From a checkpoint of a small transformer trained on Wikipedia: 16 layers, 7105 steps.
MLP neurons of a small language model. Each row is named by its layer, matrix (gate and up: input weights) and neuron, and shows model dimensions 373-436. Each number is 50 + 12 x the weight over its row's rms, rounded and kept within 0 to 99. A neuron's up and down rows have the sign that makes its largest values positive.
A block is one neuron, or neurons of one layer that tend to fire together. After each block is what it responds to, as a language model described it from the Wikipedia text at the highest values.

L2.gate114:47 33 43 59 52 48 51 43 49 22 61 46 47 42 39 67 45 49 71 56 53 49 53 69 48 58 39 50 57 49 45 44 57 52 45 64 55 38 66 53 51 72 48 65 41 52 73 56 57 23 50 33 46 44 41 46 45 51 33 66 40 66 41 28
L2.up114:69 66 67 34 42 46 41 52 55 54 62 44 63 47 30 52 52 46 49 38 24 40 48 47 33 38 24 63 42 43 31 36 44 61 34 61 48 49 48 63 57 51 28 42 50 59 47 56 52 28 43 59 53 51 39 41 64 54 59 42 51 51 31 41
L2.gate241:45 34 58 50 35 68 62 62 61 62 60 68 66 43 60 62 40 42 29 51 47 49 50 50 63 56 30 65 43 45 59 47 51 53 40 67 42 38 31 66 54 46 44 16 41 45 58 56 50 36 32 39 60 52 25 49 56 52 52 34 64 57 45 74
L2.up241:60 42 48 50 43 45 47 68 39 45 51 58 42 65 46 47 41 38 37 47 46 43 52 60 63 57 49 71 58 54 46 45 50 71 33 58 51 27 48 66 60 20 54 41 49 53 35 45 49 62 47 50 59 59 52 68 55 70 46 49 73 54 43 31
L2.gate288:64 22 59 45 40 52 33 61 54 37 39 61 38 67 54 34 32 34 26 34 55 47 41 39 68 39 47 48 49 57 62 39 36 56 58 50 46 70 34 39 60 42 50 36 53 56 50 31 44 53 70 38 62 54 46 53 41 50 44 27 71 36 43 46
L2.up288:22 67 55 54 25 65 63 50 44 39 52 74 42 55 69 56 40 56 29 64 34 33 60 56 61 43 50 37 53 54 40 47 49 17 54 60 70 57 31 54 72 50 39 38 73 61 49 47 60 35 56 47 42 39 64 65 47 51 50 51 66 34 56 76
L2.gate294:56 47 51 27 46 40 38 43 27 28 48 51 52 35 52 75 22 42 50 41 50 31 63 51 63 50 37 51 44 52 29 32 50 57 29 66 52 44 41 75 79 39 47 60 52 58 59 61 56 61 38 42 41 34 72 49 69 49 48 44 51 61 28 71
L2.up294:33 36 48 53 38 57 26 52 49 38 42 33 62 57 59 60 38 37 43 37 71 49 57 49 46 44 22 58 62 47 52 61 59 51 53 76 55 53 40 55 69 51 53 34 61 55 73 59 59 46 42 30 33 52 46 46 73 35 50 44 64 31 46 44
L2.gate586:49 58 56 26 57 57 51 62 55 26 49 70 29 47 36 68 54 01 45 47 56 37 39 47 67 62 57 45 52 55 56 32 35 33 32 44 65 51 61 60 37 47 68 72 51 51 53 57 56 59 50 53 51 43 61 48 66 54 52 51 64 64 41 38
L2.up586:39 58 43 25 53 69 37 63 49 57 58 64 42 52 38 56 59 42 62 46 47 34 40 34 46 61 52 70 46 52 37 35 47 25 42 42 60 38 59 60 62 30 57 60 35 56 54 52 67 61 37 43 51 45 57 45 68 39 66 42 49 32 47 41
L2.gate879:42 32 64 30 57 42 45 39 37 43 29 55 40 44 38 51 32 41 37 16 45 32 66 34 49 46 59 59 36 68 45 51 43 47 37 47 76 35 30 55 57 55 49 51 40 40 57 66 55 64 37 70 46 45 44 43 70 52 39 37 55 66 38 53
L2.up879:68 44 53 51 70 45 29 57 44 42 39 45 29 41 49 54 50 48 34 59 62 51 43 30 84 50 48 59 54 63 52 58 41 55 59 39 44 47 58 57 51 68 40 59 55 53 53 56 46 50 33 58 33 52 44 52 57 28 35 42 63 26 50 57
L2.gate972:62 43 60 42 42 54 39 46 63 56 53 49 47 51 52 51 25 32 44 62 55 33 36 38 58 31 42 74 48 50 33 34 66 53 31 57 40 43 40 50 61 59 45 44 49 51 66 33 48 63 46 57 54 50 26 42 70 39 69 41 49 54 59 62
L2.up972:67 50 70 37 23 53 52 60 50 58 41 59 48 48 29 45 52 07 46 32 66 58 35 57 71 46 57 41 50 40 58 46 45 52 39 46 36 32 26 92 69 52 40 47 40 50 42 48 50 53 54 46 36 48 56 44 63 54 33 51 42 41 65 33
L2.gate1200:56 53 79 45 38 56 38 52 37 55 34 60 44 31 55 66 44 60 36 57 45 64 52 35 45 51 38 44 46 38 38 59 58 62 41 63 63 42 45 69 52 78 56 43 44 68 69 36 59 40 51 12 41 44 48 55 44 65 55 33 58 45 45 24
L2.up1200:43 55 36 54 61 36 36 38 37 47 55 33 54 64 63 58 44 42 43 66 56 56 54 60 40 42 76 55 35 43 77 62 53 63 63 40 55 49 49 76 86 54 27 56 46 46 49 68 34 55 40 50 47 43 53 43 45 32 35 52 44 53 42 51
Responds to: St- word-start pieces. Word-initial fragments, mostly "St"/"st", that begin a longer word, as in Struga, Stage and staying, plus pieces like fl(uted), Over(laps) and Const(ance).

L2.gate30:47 56 30 44 62 53 67 64 36 72 55 49 48 55 47 60 47 58 61 45 54 44 38 47 54 66 81 40 59 38 61 69 36 47 43 62 55 28 37 47 68 72 45 28 46 53 49 46 64 36 27 36 34 58 86 68 45 47 59 43 55 41 52 51
L2.up30:44 51 28 42 45 79 38 47 56 61 65 60 63 59 63 63 52 45 62 22 53 64 44 60 62 42 47 58 53 34 47 38 43 29 60 53 57 34 49 67 59 61 39 42 39 48 62 40 44 45 46 45 53 40 65 73 49 53 36 33 51 26 50 37
L2.gate186:45 35 48 51 47 49 54 48 45 55 48 53 65 68 75 33 61 61 37 37 56 64 63 60 56 36 48 24 50 46 57 53 41 25 57 63 50 25 43 65 69 38 42 49 29 57 59 38 53 52 60 58 43 64 58 67 37 34 63 55 39 61 52 35
L2.up186:50 50 55 65 40 50 69 49 55 60 40 42 49 48 67 54 50 59 56 34 60 61 74 50 50 38 58 75 56 30 47 65 74 52 54 54 54 37 41 75 44 49 49 52 45 41 69 52 62 77 46 69 57 72 74 74 49 55 73 64 42 62 59 41
L2.gate269:53 33 59 55 48 33 52 50 28 41 65 42 51 70 65 42 52 47 49 44 59 55 55 40 61 44 62 46 34 47 66 47 59 43 62 43 72 42 53 49 60 38 34 59 29 44 56 36 60 50 33 40 50 40 58 38 52 54 54 66 61 53 46 37
L2.up269:35 20 53 45 51 34 63 40 39 57 63 57 54 61 48 51 46 42 55 49 54 65 50 59 49 65 53 40 44 54 51 70 57 38 46 43 58 48 46 38 65 45 27 64 35 49 42 21 71 53 49 66 55 47 58 40 51 49 48 63 37 58 47 36
L2.gate459:48 51 42 41 35 37 51 39 45 63 61 38 44 53 72 28 60 34 56 45 49 48 53 55 63 62 47 62 47 42 48 53 36 57 44 39 43 58 34 42 57 33 49 62 18 58 52 14 43 61 53 59 50 29 49 47 49 55 33 59 60 47 40 60
L2.up459:65 36 54 51 31 32 64 51 45 54 52 53 55 48 55 46 60 45 52 36 25 54 50 61 47 33 39 55 62 51 41 50 25 27 50 62 53 47 35 43 61 32 56 71 41 71 59 37 85 46 68 68 39 39 58 62 48 57 32 56 46 46 29 51
L2.gate603:61 43 28 39 54 60 38 55 49 68 55 56 45 67 52 33 33 43 53 42 57 54 67 62 59 46 59 47 48 38 50 46 57 56 43 32 57 51 40 59 60 47 42 52 57 46 44 51 51 59 57 44 41 53 54 79 45 53 22 48 60 49 31 41
L2.up603:58 32 50 52 80 54 61 45 52 38 81 48 48 59 55 45 57 50 58 38 35 51 25 78 62 55 36 19 53 55 44 50 27 65 35 39 38 60 45 64 74 51 44 62 44 59 53 48 51 49 59 78 72 56 26 45 72 52 51 39 59 40 55 32
L2.gate1000:44 46 65 60 59 43 57 61 53 35 49 34 44 40 59 37 65 38 58 36 66 61 49 43 62 62 52 56 40 42 53 48 76 39 76 46 40 65 45 55 72 38 67 49 35 38 49 69 28 41 57 51 46 60 49 45 76 63 31 58 49 59 43 29
L2.up1000:77 56 57 46 76 22 57 78 42 67 61 61 40 36 67 35 56 54 64 35 49 34 46 50 37 47 80 64 39 51 50 27 75 49 74 48 49 43 51 77 79 33 64 55 64 48 36 56 49 49 45 48 46 59 61 69 60 41 53 64 68 69 48 49
L2.gate1072:68 42 66 41 57 58 48 51 48 46 52 63 45 47 62 36 55 55 46 46 53 45 59 56 54 73 54 34 49 26 68 48 39 39 29 55 71 39 32 78 76 44 21 46 39 42 46 37 36 68 66 75 22 74 72 44 39 49 59 45 55 51 33 41
L2.up1072:46 63 64 57 32 41 50 59 45 50 47 62 63 41 43 40 54 77 57 32 62 64 45 66 52 44 57 37 59 48 50 41 46 49 60 47 47 26 33 76 67 57 48 43 64 37 56 71 46 57 48 36 44 60 75 69 42 39 67 62 37 61 35 44
L2.gate1316:81 29 54 50 63 49 54 52 40 51 47 47 79 55 60 40 60 44 59 43 49 52 55 39 51 61 43 40 35 17 78 66 50 46 16 60 72 31 40 71 58 36 48 52 33 30 55 48 44 50 40 40 61 55 74 57 62 65 56 58 41 67 51 42
L2.up1316:69 59 43 58 59 33 64 50 53 63 52 51 50 70 51 51 50 40 81 38 64 61 50 60 50 43 53 36 51 52 57 72 50 50 42 53 47 38 35 59 65 34 60 56 42 46 33 38 36 31 37 74 51 60 63 64 66 62 30 65 43 35 55 30
Responds to: Mid-word syllable fragments. Word-piece fragments opening or inside a longer word, especially "imp"/"omp"/"comp" (imp-osed, Pomp-idou, Comp-aring), plus pieces like ump, rop, anc, Met.

L13.gate227:46 65 49 48 57 60 47 44 58 69 30 55 52 77 27 61 46 36 55 67 48 57 64 46 64 51 53 43 53 54 69 60 50 42 42 49 61 29 69 71 38 83 38 32 46 40 45 62 24 43 55 28 28 32 48 46 30 41 44 28 78 55 63 48
L13.up227:49 73 72 40 46 63 52 41 23 53 48 69 27 64 37 57 38 46 53 37 55 45 53 56 50 39 47 70 44 63 15 37 50 40 52 39 77 41 64 49 49 27 40 41 53 49 58 61 65 54 47 39 52 48 43 57 44 52 66 57 62 59 42 51
L13.gate293:51 55 65 41 51 43 61 43 43 40 59 54 32 21 47 42 50 48 43 54 61 58 59 35 59 37 53 41 50 45 56 64 34 34 47 64 49 64 34 64 54 80 55 38 49 45 60 44 48 62 25 47 39 58 46 58 51 58 40 48 42 42 82 50
L13.up293:44 46 67 48 38 56 46 36 70 26 37 48 59 41 30 57 45 41 53 39 62 71 35 47 51 41 45 45 50 60 54 43 46 50 34 49 60 35 55 41 52 42 52 73 73 61 34 49 57 71 50 54 47 62 54 52 35 42 57 56 41 62 43 48
L13.gate400:46 70 58 43 45 50 53 54 53 51 42 57 32 72 59 51 48 53 51 46 47 72 39 58 52 45 46 37 50 60 48 63 36 52 50 52 39 51 38 40 45 40 51 36 33 23 40 40 41 53 48 54 45 58 55 55 44 61 51 57 34 42 59 49
L13.up400:55 42 34 53 52 53 61 47 50 58 48 52 79 67 47 54 56 52 63 60 58 50 63 57 49 47 24 65 37 58 50 46 52 67 38 54 61 48 59 42 77 49 54 30 43 44 58 59 39 32 52 51 45 50 60 63 60 41 49 65 64 54 43 34
L13.gate710:45 46 38 37 38 42 57 28 53 67 56 32 50 52 40 53 51 71 36 40 39 49 68 55 51 55 41 67 64 81 56 60 78 48 56 56 52 27 46 48 38 55 46 40 43 63 43 43 31 63 25 45 27 21 48 41 33 56 44 66 54 64 34 41
L13.up710:52 67 46 63 53 61 59 50 36 35 55 56 63 46 58 40 52 62 50 59 41 42 51 51 46 59 63 68 42 48 70 51 42 77 38 52 39 41 73 26 43 52 29 49 45 29 58 48 56 61 32 50 52 48 47 53 55 66 49 47 40 57 39 36
L13.gate1140:75 55 70 42 49 28 66 37 52 39 45 62 57 37 51 45 57 67 56 60 76 53 21 54 34 71 49 43 58 56 58 57 45 69 39 58 31 28 43 40 38 59 60 49 41 48 70 53 65 48 56 66 50 62 60 64 45 72 42 44 55 36 53 50
L13.up1140:62 50 52 35 51 55 57 48 35 46 51 45 33 47 34 41 26 63 57 51 65 53 54 22 54 46 49 45 50 57 69 52 68 53 43 43 72 47 45 69 54 63 59 31 37 51 39 36 38 61 39 71 47 70 49 81 56 45 53 44 42 50 49 59
L13.gate1210:74 59 55 39 48 56 55 57 31 49 37 34 40 52 48 35 43 51 53 76 52 47 53 24 37 70 47 41 46 80 59 63 58 47 44 43 39 56 40 43 70 23 38 29 31 48 65 39 49 38 62 44 51 53 53 41 40 46 34 48 21 40 52 39
L13.up1210:63 49 53 69 44 60 44 32 51 40 49 48 58 26 37 53 71 38 78 48 51 58 49 67 58 43 21 49 42 52 45 36 51 37 46 41 43 63 77 48 43 53 55 31 40 64 55 50 35 49 41 38 37 52 64 74 46 49 50 33 49 43 44 53
L13.gate1222:38 51 51 33 45 39 60 45 39 54 70 31 43 65 37 45 33 58 40 69 45 52 54 56 46 32 40 70 50 65 48 69 40 63 56 57 40 52 79 39 49 49 42 39 38 47 54 21 19 73 56 53 54 78 44 64 41 52 76 44 55 33 42 60
L13.up1222:78 34 67 83 55 59 44 53 56 39 45 50 62 57 23 53 44 40 34 41 59 61 30 27 54 53 55 50 45 41 46 42 43 46 39 58 65 25 63 47 47 29 58 43 59 46 33 55 47 43 30 51 48 53 68 52 53 38 27 49 57 29 77 56
L13.gate1326:56 49 41 48 54 43 38 42 61 43 36 32 54 38 41 47 36 63 66 30 40 55 41 55 40 51 53 41 31 47 62 41 28 32 53 75 40 55 57 44 66 44 54 60 54 49 45 49 44 56 57 42 58 49 50 75 57 67 65 32 53 45 42 41
L13.up1326:57 55 67 36 56 58 79 45 44 49 56 39 44 36 39 32 71 57 51 57 61 57 40 50 46 40 37 62 33 47 66 67 51 56 61 48 55 29 43 41 50 68 47 54 51 51 48 35 40 47 58 67 32 64 56 34 58 59 54 39 58 21 38 49
Responds to: Description verbs after structures. Linking words such as is, are, and, generally right after a building part or object is named in architectural descriptions, before its material or form (portico is supported, walls are made).

L2.gate392:47 66 61 65 44 51 49 47 42 52 42 42 45 54 59 62 40 44 53 69 52 36 46 43 56 65 35 66 41 44 49 54 65 62 62 53 63 47 62 25 33 38 46 40 52 40 51 68 30 60 57 27 39 46 44 28 32 57 40 56 59 55 49 60
L2.up392:22 54 41 48 53 40 60 56 63 76 56 36 38 47 49 65 56 23 73 54 46 61 28 73 65 50 39 17 44 46 41 60 30 60 54 40 39 59 53 65 49 53 49 49 62 59 42 50 44 50 45 43 59 50 54 64 51 67 62 44 59 42 41 51
L2.gate564:39 57 83 56 56 47 47 62 16 45 29 55 53 45 45 55 67 66 34 44 42 35 57 74 25 36 42 55 54 36 50 31 54 39 41 43 34 61 52 63 51 48 59 49 51 30 48 52 52 50 65 47 56 58 30 36 49 63 46 57 49 42 40 42
L2.up564:36 43 45 46 31 57 53 41 57 44 63 52 40 57 52 62 42 32 63 46 42 44 56 37 57 41 44 41 60 50 48 60 71 46 45 53 57 29 47 63 65 55 34 60 29 46 62 52 47 44 50 27 53 52 36 38 43 26 39 36 42 55 40 38
L2.gate567:66 54 43 37 54 61 50 53 42 51 42 53 44 58 34 49 52 41 73 41 45 41 37 40 48 52 53 57 53 54 53 60 67 65 53 56 44 34 40 46 44 54 29 48 60 71 58 43 55 48 60 62 43 63 61 42 48 69 61 41 57 49 26 50
L2.up567:27 36 48 67 63 54 51 68 64 55 38 64 35 68 73 37 49 59 54 44 55 41 39 62 59 56 43 47 49 55 44 60 70 46 53 20 33 43 60 50 67 60 68 60 57 45 46 60 39 46 53 40 39 49 48 55 62 51 59 54 63 42 43 44
L2.gate592:59 38 73 48 54 38 51 40 33 47 40 52 46 50 55 49 68 53 61 36 52 39 52 44 31 30 47 49 56 26 44 52 50 37 65 57 25 54 32 63 58 34 32 31 54 57 43 67 44 58 61 55 46 44 63 36 37 70 37 44 58 62 33 55
L2.up592:71 78 48 69 38 47 49 41 50 40 64 34 57 38 47 34 45 31 64 52 66 39 45 32 53 51 34 36 46 44 46 38 53 40 40 45 49 45 52 37 36 69 58 78 55 48 43 50 48 54 52 34 56 38 44 50 58 57 56 51 40 42 45 54
L2.gate606:55 26 70 53 53 37 39 50 36 49 55 68 52 55 59 42 45 78 52 28 53 28 48 52 61 32 43 57 60 39 48 40 51 58 59 44 40 41 43 47 48 36 37 38 29 43 49 72 31 54 61 50 46 50 64 47 50 80 38 32 55 39 58 48
L2.up606:47 64 61 63 24 49 58 44 79 23 69 37 45 24 32 64 31 42 79 42 61 48 30 36 40 55 32 30 36 54 57 41 43 42 50 52 60 54 47 27 46 63 57 56 55 42 74 50 26 41 60 40 74 54 46 55 52 58 47 57 27 34 41 60
L2.gate628:67 62 52 57 39 58 39 47 52 28 60 47 66 23 44 42 48 28 69 38 62 36 40 41 39 32 33 30 46 51 52 55 66 41 57 52 58 43 44 57 58 54 39 38 59 37 64 70 40 55 62 35 53 44 31 42 54 65 53 40 53 44 37 39
L2.up628:69 42 71 49 51 39 55 41 30 41 36 54 53 50 50 37 72 61 60 35 55 37 44 59 35 39 26 50 35 28 60 45 52 36 69 61 49 54 31 54 51 41 24 32 36 45 61 66 39 56 65 47 48 51 52 37 47 66 38 43 57 35 39 55
L2.gate779:47 61 73 53 42 56 65 40 39 42 31 36 62 30 46 41 74 50 48 43 39 45 40 56 39 39 33 48 43 66 53 59 51 33 40 63 54 68 38 55 38 46 41 18 38 50 49 63 28 25 51 69 44 40 52 35 48 64 29 44 29 38 46 49
L2.up779:55 56 28 65 53 65 65 56 59 34 43 50 71 39 52 51 59 36 54 40 48 50 35 58 57 55 18 34 27 61 60 42 59 39 53 44 49 51 42 54 55 37 33 53 30 25 53 56 43 52 69 40 50 42 42 58 49 50 59 48 49 40 54 47
L2.gate928:40 43 50 55 38 45 63 62 53 39 47 50 56 19 71 58 61 45 45 49 62 49 44 47 68 46 46 66 56 64 47 60 47 80 44 42 36 56 53 36 47 66 42 44 63 41 72 57 38 37 37 44 49 62 47 69 51 36 51 23 31 57 51 67
L2.up928:54 54 40 41 31 50 58 69 47 44 54 48 34 38 59 39 55 58 42 48 77 57 18 40 63 39 67 40 62 55 49 33 64 58 53 56 41 57 71 54 53 36 37 54 52 47 30 59 32 26 40 61 43 62 42 40 63 19 39 32 40 75 16 51
Responds to: Joining hyphens and equals. Hyphens joining compound words or codes, such as well-attended, ISBN 978-, ZAZ-968, and equals signs in formulas or markup (n=2, InChI=).

L7.gate58:53 48 65 57 51 44 24 58 58 46 55 43 34 70 60 42 50 45 39 66 77 44 30 37 37 45 75 60 63 71 55 29 57 59 36 59 73 55 55 60 63 52 40 40 48 54 47 55 70 36 47 40 50 70 35 63 64 32 50 14 53 55 44 70
L7.up58:60 60 55 40 56 37 49 55 55 54 60 42 57 66 50 60 68 36 26 58 54 55 38 55 70 44 59 59 52 50 48 42 52 57 69 34 49 62 59 49 33 57 30 56 53 55 51 36 49 63 69 45 56 19 60 41 71 52 37 47 36 25 59 60
Responds to: Mid-word continuation pieces. Word pieces that finish a word begun by a short fragment, often after h or H (Home, Host, how, homme), or after a hyphen (ups-and-downs, Able); some table numbers.

L7.gate516:66 49 55 23 33 34 45 21 62 39 42 47 49 57 70 37 38 55 59 38 58 61 36 60 29 64 58 43 36 40 43 44 52 48 69 59 32 45 47 57 56 67 54 46 54 29 62 35 44 48 66 45 57 29 47 67 63 69 53 36 53 44 51 60
L7.up516:57 38 56 39 71 29 28 41 22 46 39 48 68 67 54 47 34 64 68 30 47 45 34 48 57 50 68 44 61 54 38 71 59 69 40 13 64 49 62 54 68 33 33 58 57 58 49 45 52 73 47 74 63 54 60 55 48 45 42 53 42 50 33 33
Responds to: Compound-word hyphen. Hyphens joining the parts of compound modifiers or names (natural-born, medium-sized, Isuzu-based), plus some mid-word pieces and opening quotes.

L13.gate111:52 45 52 46 36 70 47 62 45 37 46 29 56 46 57 42 50 69 54 37 59 36 55 48 58 51 39 36 36 64 51 52 45 38 60 68 50 33 64 54 43 63 67 48 58 64 54 52 66 59 41 45 54 48 26 59 24 54 63 65 29 52 40 77
L13.up111:47 48 55 48 39 42 54 60 54 70 43 46 41 67 41 64 41 56 46 47 77 40 45 34 68 39 44 54 44 37 54 57 26 60 42 39 34 41 45 41 48 61 53 51 47 51 47 50 58 46 54 46 39 33 43 55 48 38 38 48 57 47 39 42
L13.gate142:37 49 51 54 56 64 50 43 45 50 43 53 48 56 44 37 46 41 58 50 38 31 58 47 42 65 33 27 50 69 61 54 71 37 45 66 48 53 40 35 50 38 56 41 32 50 74 51 45 55 41 45 66 33 30 23 41 58 53 52 26 34 62 58
L13.up142:36 34 46 42 57 54 54 56 31 82 66 36 75 36 33 52 47 64 51 41 31 30 52 30 37 50 37 61 31 47 33 46 70 46 53 55 69 61 50 64 42 50 63 50 36 42 56 47 44 55 45 55 48 39 67 44 67 45 30 69 38 57 48 56
L13.gate194:35 46 54 22 60 38 35 45 54 51 52 41 36 50 71 60 40 27 53 31 40 50 42 36 40 42 28 41 40 61 54 43 53 52 75 51 64 56 43 43 59 53 40 28 40 43 76 67 45 35 55 40 47 39 45 48 52 81 27 52 38 53 63 55
L13.up194:65 44 52 57 45 48 43 37 40 57 42 61 76 29 42 52 38 47 20 45 53 42 55 48 53 56 26 64 53 14 51 34 78 50 47 77 62 42 41 44 25 46 36 60 42 55 52 59 30 53 68 49 46 44 55 61 52 37 50 47 54 74 43 56
L13.gate398:39 40 68 37 50 57 49 51 55 44 38 40 29 35 49 66 53 48 52 48 58 29 49 61 38 52 36 52 38 61 42 60 46 56 46 53 55 68 72 37 48 47 66 56 55 65 60 60 42 47 51 57 60 50 51 46 44 51 55 69 33 32 42 66
L13.up398:40 46 59 48 50 46 52 57 35 93 48 36 51 46 43 39 58 53 37 72 50 25 54 41 67 56 43 38 54 44 55 54 54 57 36 40 57 45 77 60 58 37 53 56 38 78 41 49 39 84 50 54 51 35 62 66 46 51 40 49 52 43 45 31
L13.gate825:34 44 55 30 48 35 36 21 47 53 23 31 45 43 30 43 41 44 44 62 61 39 44 33 52 55 60 29 60 62 52 42 62 55 68 29 54 44 38 64 57 42 58 28 38 69 72 50 30 80 64 45 56 47 44 32 44 53 43 45 40 54 43 51
L13.up825:62 37 50 40 47 65 45 36 58 52 30 33 74 54 46 45 64 49 24 53 51 37 71 35 46 52 22 32 37 50 37 42 65 66 52 42 49 47 34 58 36 30 43 41 31 50 53 60 49 47 70 25 52 45 50 34 48 48 68 42 54 59 49 70
L13.gate885:35 63 51 48 42 71 57 41 46 44 53 41 52 43 68 28 68 51 52 45 63 53 35 43 47 49 29 36 57 65 47 54 42 44 63 55 33 62 39 50 28 22 62 53 17 45 35 30 35 58 42 51 38 39 68 38 25 51 58 43 49 42 34 63
L13.up885:50 46 44 31 31 62 58 39 50 82 84 33 39 38 46 41 57 45 32 56 65 49 55 35 55 45 44 53 50 44 42 32 48 29 29 40 42 53 59 43 62 44 35 38 29 61 46 59 27 69 66 56 42 51 41 46 48 44 49 59 24 63 50 46
L13.gate911:47 43 71 24 34 52 60 55 63 47 47 27 35 38 44 33 62 35 49 37 60 49 45 37 62 58 41 63 26 47 55 51 29 35 38 36 58 56 53 53 59 39 60 53 54 52 71 56 29 44 41 42 59 57 63 56 25 72 47 86 65 57 47 44
L13.up911:68 52 40 50 26 41 61 36 29 68 35 64 33 44 53 40 45 61 72 45 63 44 46 39 45 26 55 34 42 67 46 47 61 51 24 20 58 48 56 64 56 20 56 38 47 72 55 69 56 68 57 44 47 59 63 36 39 53 48 58 62 62 52 45
L13.gate1054:70 83 42 49 10 47 29 38 61 46 42 58 47 67 41 46 47 53 59 41 69 70 60 34 47 60 47 53 36 63 44 67 38 40 64 51 65 48 56 67 53 60 47 73 58 69 63 34 33 53 40 20 78 36 39 54 32 51 52 55 50 60 55 41
L13.up1054:70 69 54 36 46 45 64 41 89 82 25 46 48 60 46 51 63 59 40 47 34 38 49 80 61 43 38 35 48 59 43 61 49 54 46 53 65 64 43 62 65 41 46 37 42 41 45 47 50 58 52 69 55 34 12 54 33 49 32 44 49 25 41 45
Responds to: Opening punctuation before content. Opening quote marks, hyphens, open parentheses and line breaks that begin new content, especially quotes after reviewers' verbs like described it as "a…", plus compound hyphens like Norman-era, L-shaped.

L13.gate518:55 58 34 60 46 73 64 39 49 47 38 53 34 47 50 62 47 71 60 37 79 51 53 62 47 40 41 34 68 59 63 54 40 54 52 56 64 37 52 39 33 62 64 47 57 43 55 49 43 36 34 49 55 65 54 28 57 54 50 55 51 54 50 39
L13.up518:60 57 43 18 33 48 31 32 42 64 51 46 41 39 44 66 33 54 34 44 58 65 33 39 52 68 48 34 45 50 47 53 53 68 39 61 54 59 29 53 40 27 54 54 46 59 67 45 36 54 28 30 52 64 37 76 51 60 59 37 49 51 38 47
L13.gate533:39 38 43 41 43 63 50 59 55 54 34 66 30 37 38 49 42 70 49 37 65 49 39 50 33 60 40 29 73 55 62 52 54 49 61 49 48 35 64 39 32 42 47 54 46 52 38 46 49 59 34 61 65 35 48 38 28 55 38 67 32 50 51 51
L13.up533:72 54 64 44 52 52 47 59 36 58 45 58 34 41 44 34 69 55 40 51 62 45 30 18 42 61 35 57 54 32 35 22 41 52 68 57 72 54 27 32 65 43 69 64 45 48 34 39 34 24 54 50 81 59 66 58 44 45 34 39 58 45 58 56
L13.gate637:59 26 51 54 45 67 61 57 57 56 54 75 57 48 50 46 64 48 59 37 72 52 48 49 43 57 45 69 30 46 49 54 51 38 54 39 52 27 44 36 32 48 64 63 48 44 51 54 53 31 59 64 59 52 42 28 62 46 65 44 63 45 59 46
L13.up637:70 57 71 69 69 47 71 54 50 36 53 52 31 51 69 45 54 41 60 55 62 45 48 53 42 36 41 63 83 37 41 40 45 60 46 50 47 36 62 43 51 37 48 28 65 54 45 58 33 64 37 66 62 44 76 62 38 35 41 79 50 49 48 33
L13.gate780:26 63 76 21 64 76 60 57 76 41 60 51 56 52 73 43 48 53 50 52 48 50 40 41 40 44 24 45 57 56 34 35 46 53 57 49 44 54 43 62 43 45 60 39 47 63 75 47 61 54 41 27 42 69 57 38 68 47 46 57 41 55 44 48
L13.up780:53 40 28 20 57 73 56 42 57 36 44 66 61 43 44 55 54 39 55 55 37 44 58 69 47 43 46 53 52 46 45 45 47 48 38 47 49 54 60 66 34 75 66 47 58 46 59 35 66 45 54 47 42 35 64 26 47 47 39 41 65 60 47 42
L13.gate972:45 38 65 58 42 52 59 38 51 54 29 28 47 52 51 60 35 50 32 63 49 66 44 35 60 45 54 61 35 43 50 39 41 63 37 58 50 29 68 46 48 41 57 52 19 61 46 57 55 48 32 46 48 34 55 50 44 24 52 41 58 37 48 40
L13.up972:60 21 61 68 65 47 65 42 64 52 39 48 66 61 36 75 49 54 39 54 72 38 50 39 61 45 53 56 46 33 38 53 51 40 29 61 42 42 67 32 46 47 76 55 46 44 63 46 64 53 57 47 61 46 31 68 54 32 67 46 72 49 52 41
L13.gate1123:45 42 54 64 28 60 55 48 34 46 44 50 37 68 51 68 35 28 78 66 42 39 52 34 62 48 55 51 44 42 56 34 55 46 37 34 52 53 48 36 63 49 55 31 66 43 46 63 54 47 34 59 74 49 44 47 49 15 61 41 61 57 39 47
L13.up1123:45 47 51 47 52 84 36 19 39 41 33 42 47 61 56 53 50 25 06 67 47 35 53 57 52 61 56 46 44 52 51 51 54 60 63 76 79 51 28 48 56 62 74 45 47 52 37 53 46 53 40 58 81 60 61 45 56 44 50 46 56 65 49 33
L13.gate1226:66 40 62 66 52 58 62 52 42 37 24 37 49 55 39 46 45 35 44 55 51 74 34 48 76 40 53 71 60 55 74 47 30 78 44 64 46 40 69 28 50 37 56 41 45 58 39 60 39 51 54 43 61 53 47 40 20 55 36 64 49 63 39 63
L13.up1226:48 20 64 69 64 43 74 48 29 54 54 57 56 57 59 63 74 75 68 53 59 48 48 38 61 53 40 49 25 52 45 33 47 54 53 60 40 21 59 30 39 67 38 60 70 22 54 45 39 29 52 54 36 51 39 54 46 68 28 32 53 46 46 42
L13.gate1264:16 61 48 74 50 50 50 50 40 41 48 46 55 52 50 56 37 57 71 54 53 21 45 32 50 44 57 64 37 42 51 55 60 39 32 26 51 27 49 46 43 43 59 50 47 42 59 61 54 43 33 37 66 46 55 41 43 41 41 45 51 54 41 57
L13.up1264:55 51 72 37 48 60 40 27 43 57 53 39 53 56 33 47 34 55 75 46 51 65 27 28 62 59 55 58 60 64 52 54 37 50 33 57 54 30 46 34 52 35 62 49 53 44 58 74 38 49 53 50 40 61 31 50 59 25 51 59 43 52 25 46
Responds to: Proper-noun first pieces. Single-letter or short first pieces of capitalized names starting a new name or term, often in tables, e.g. C(uthbert), St(range), G(lebe), F(irestone).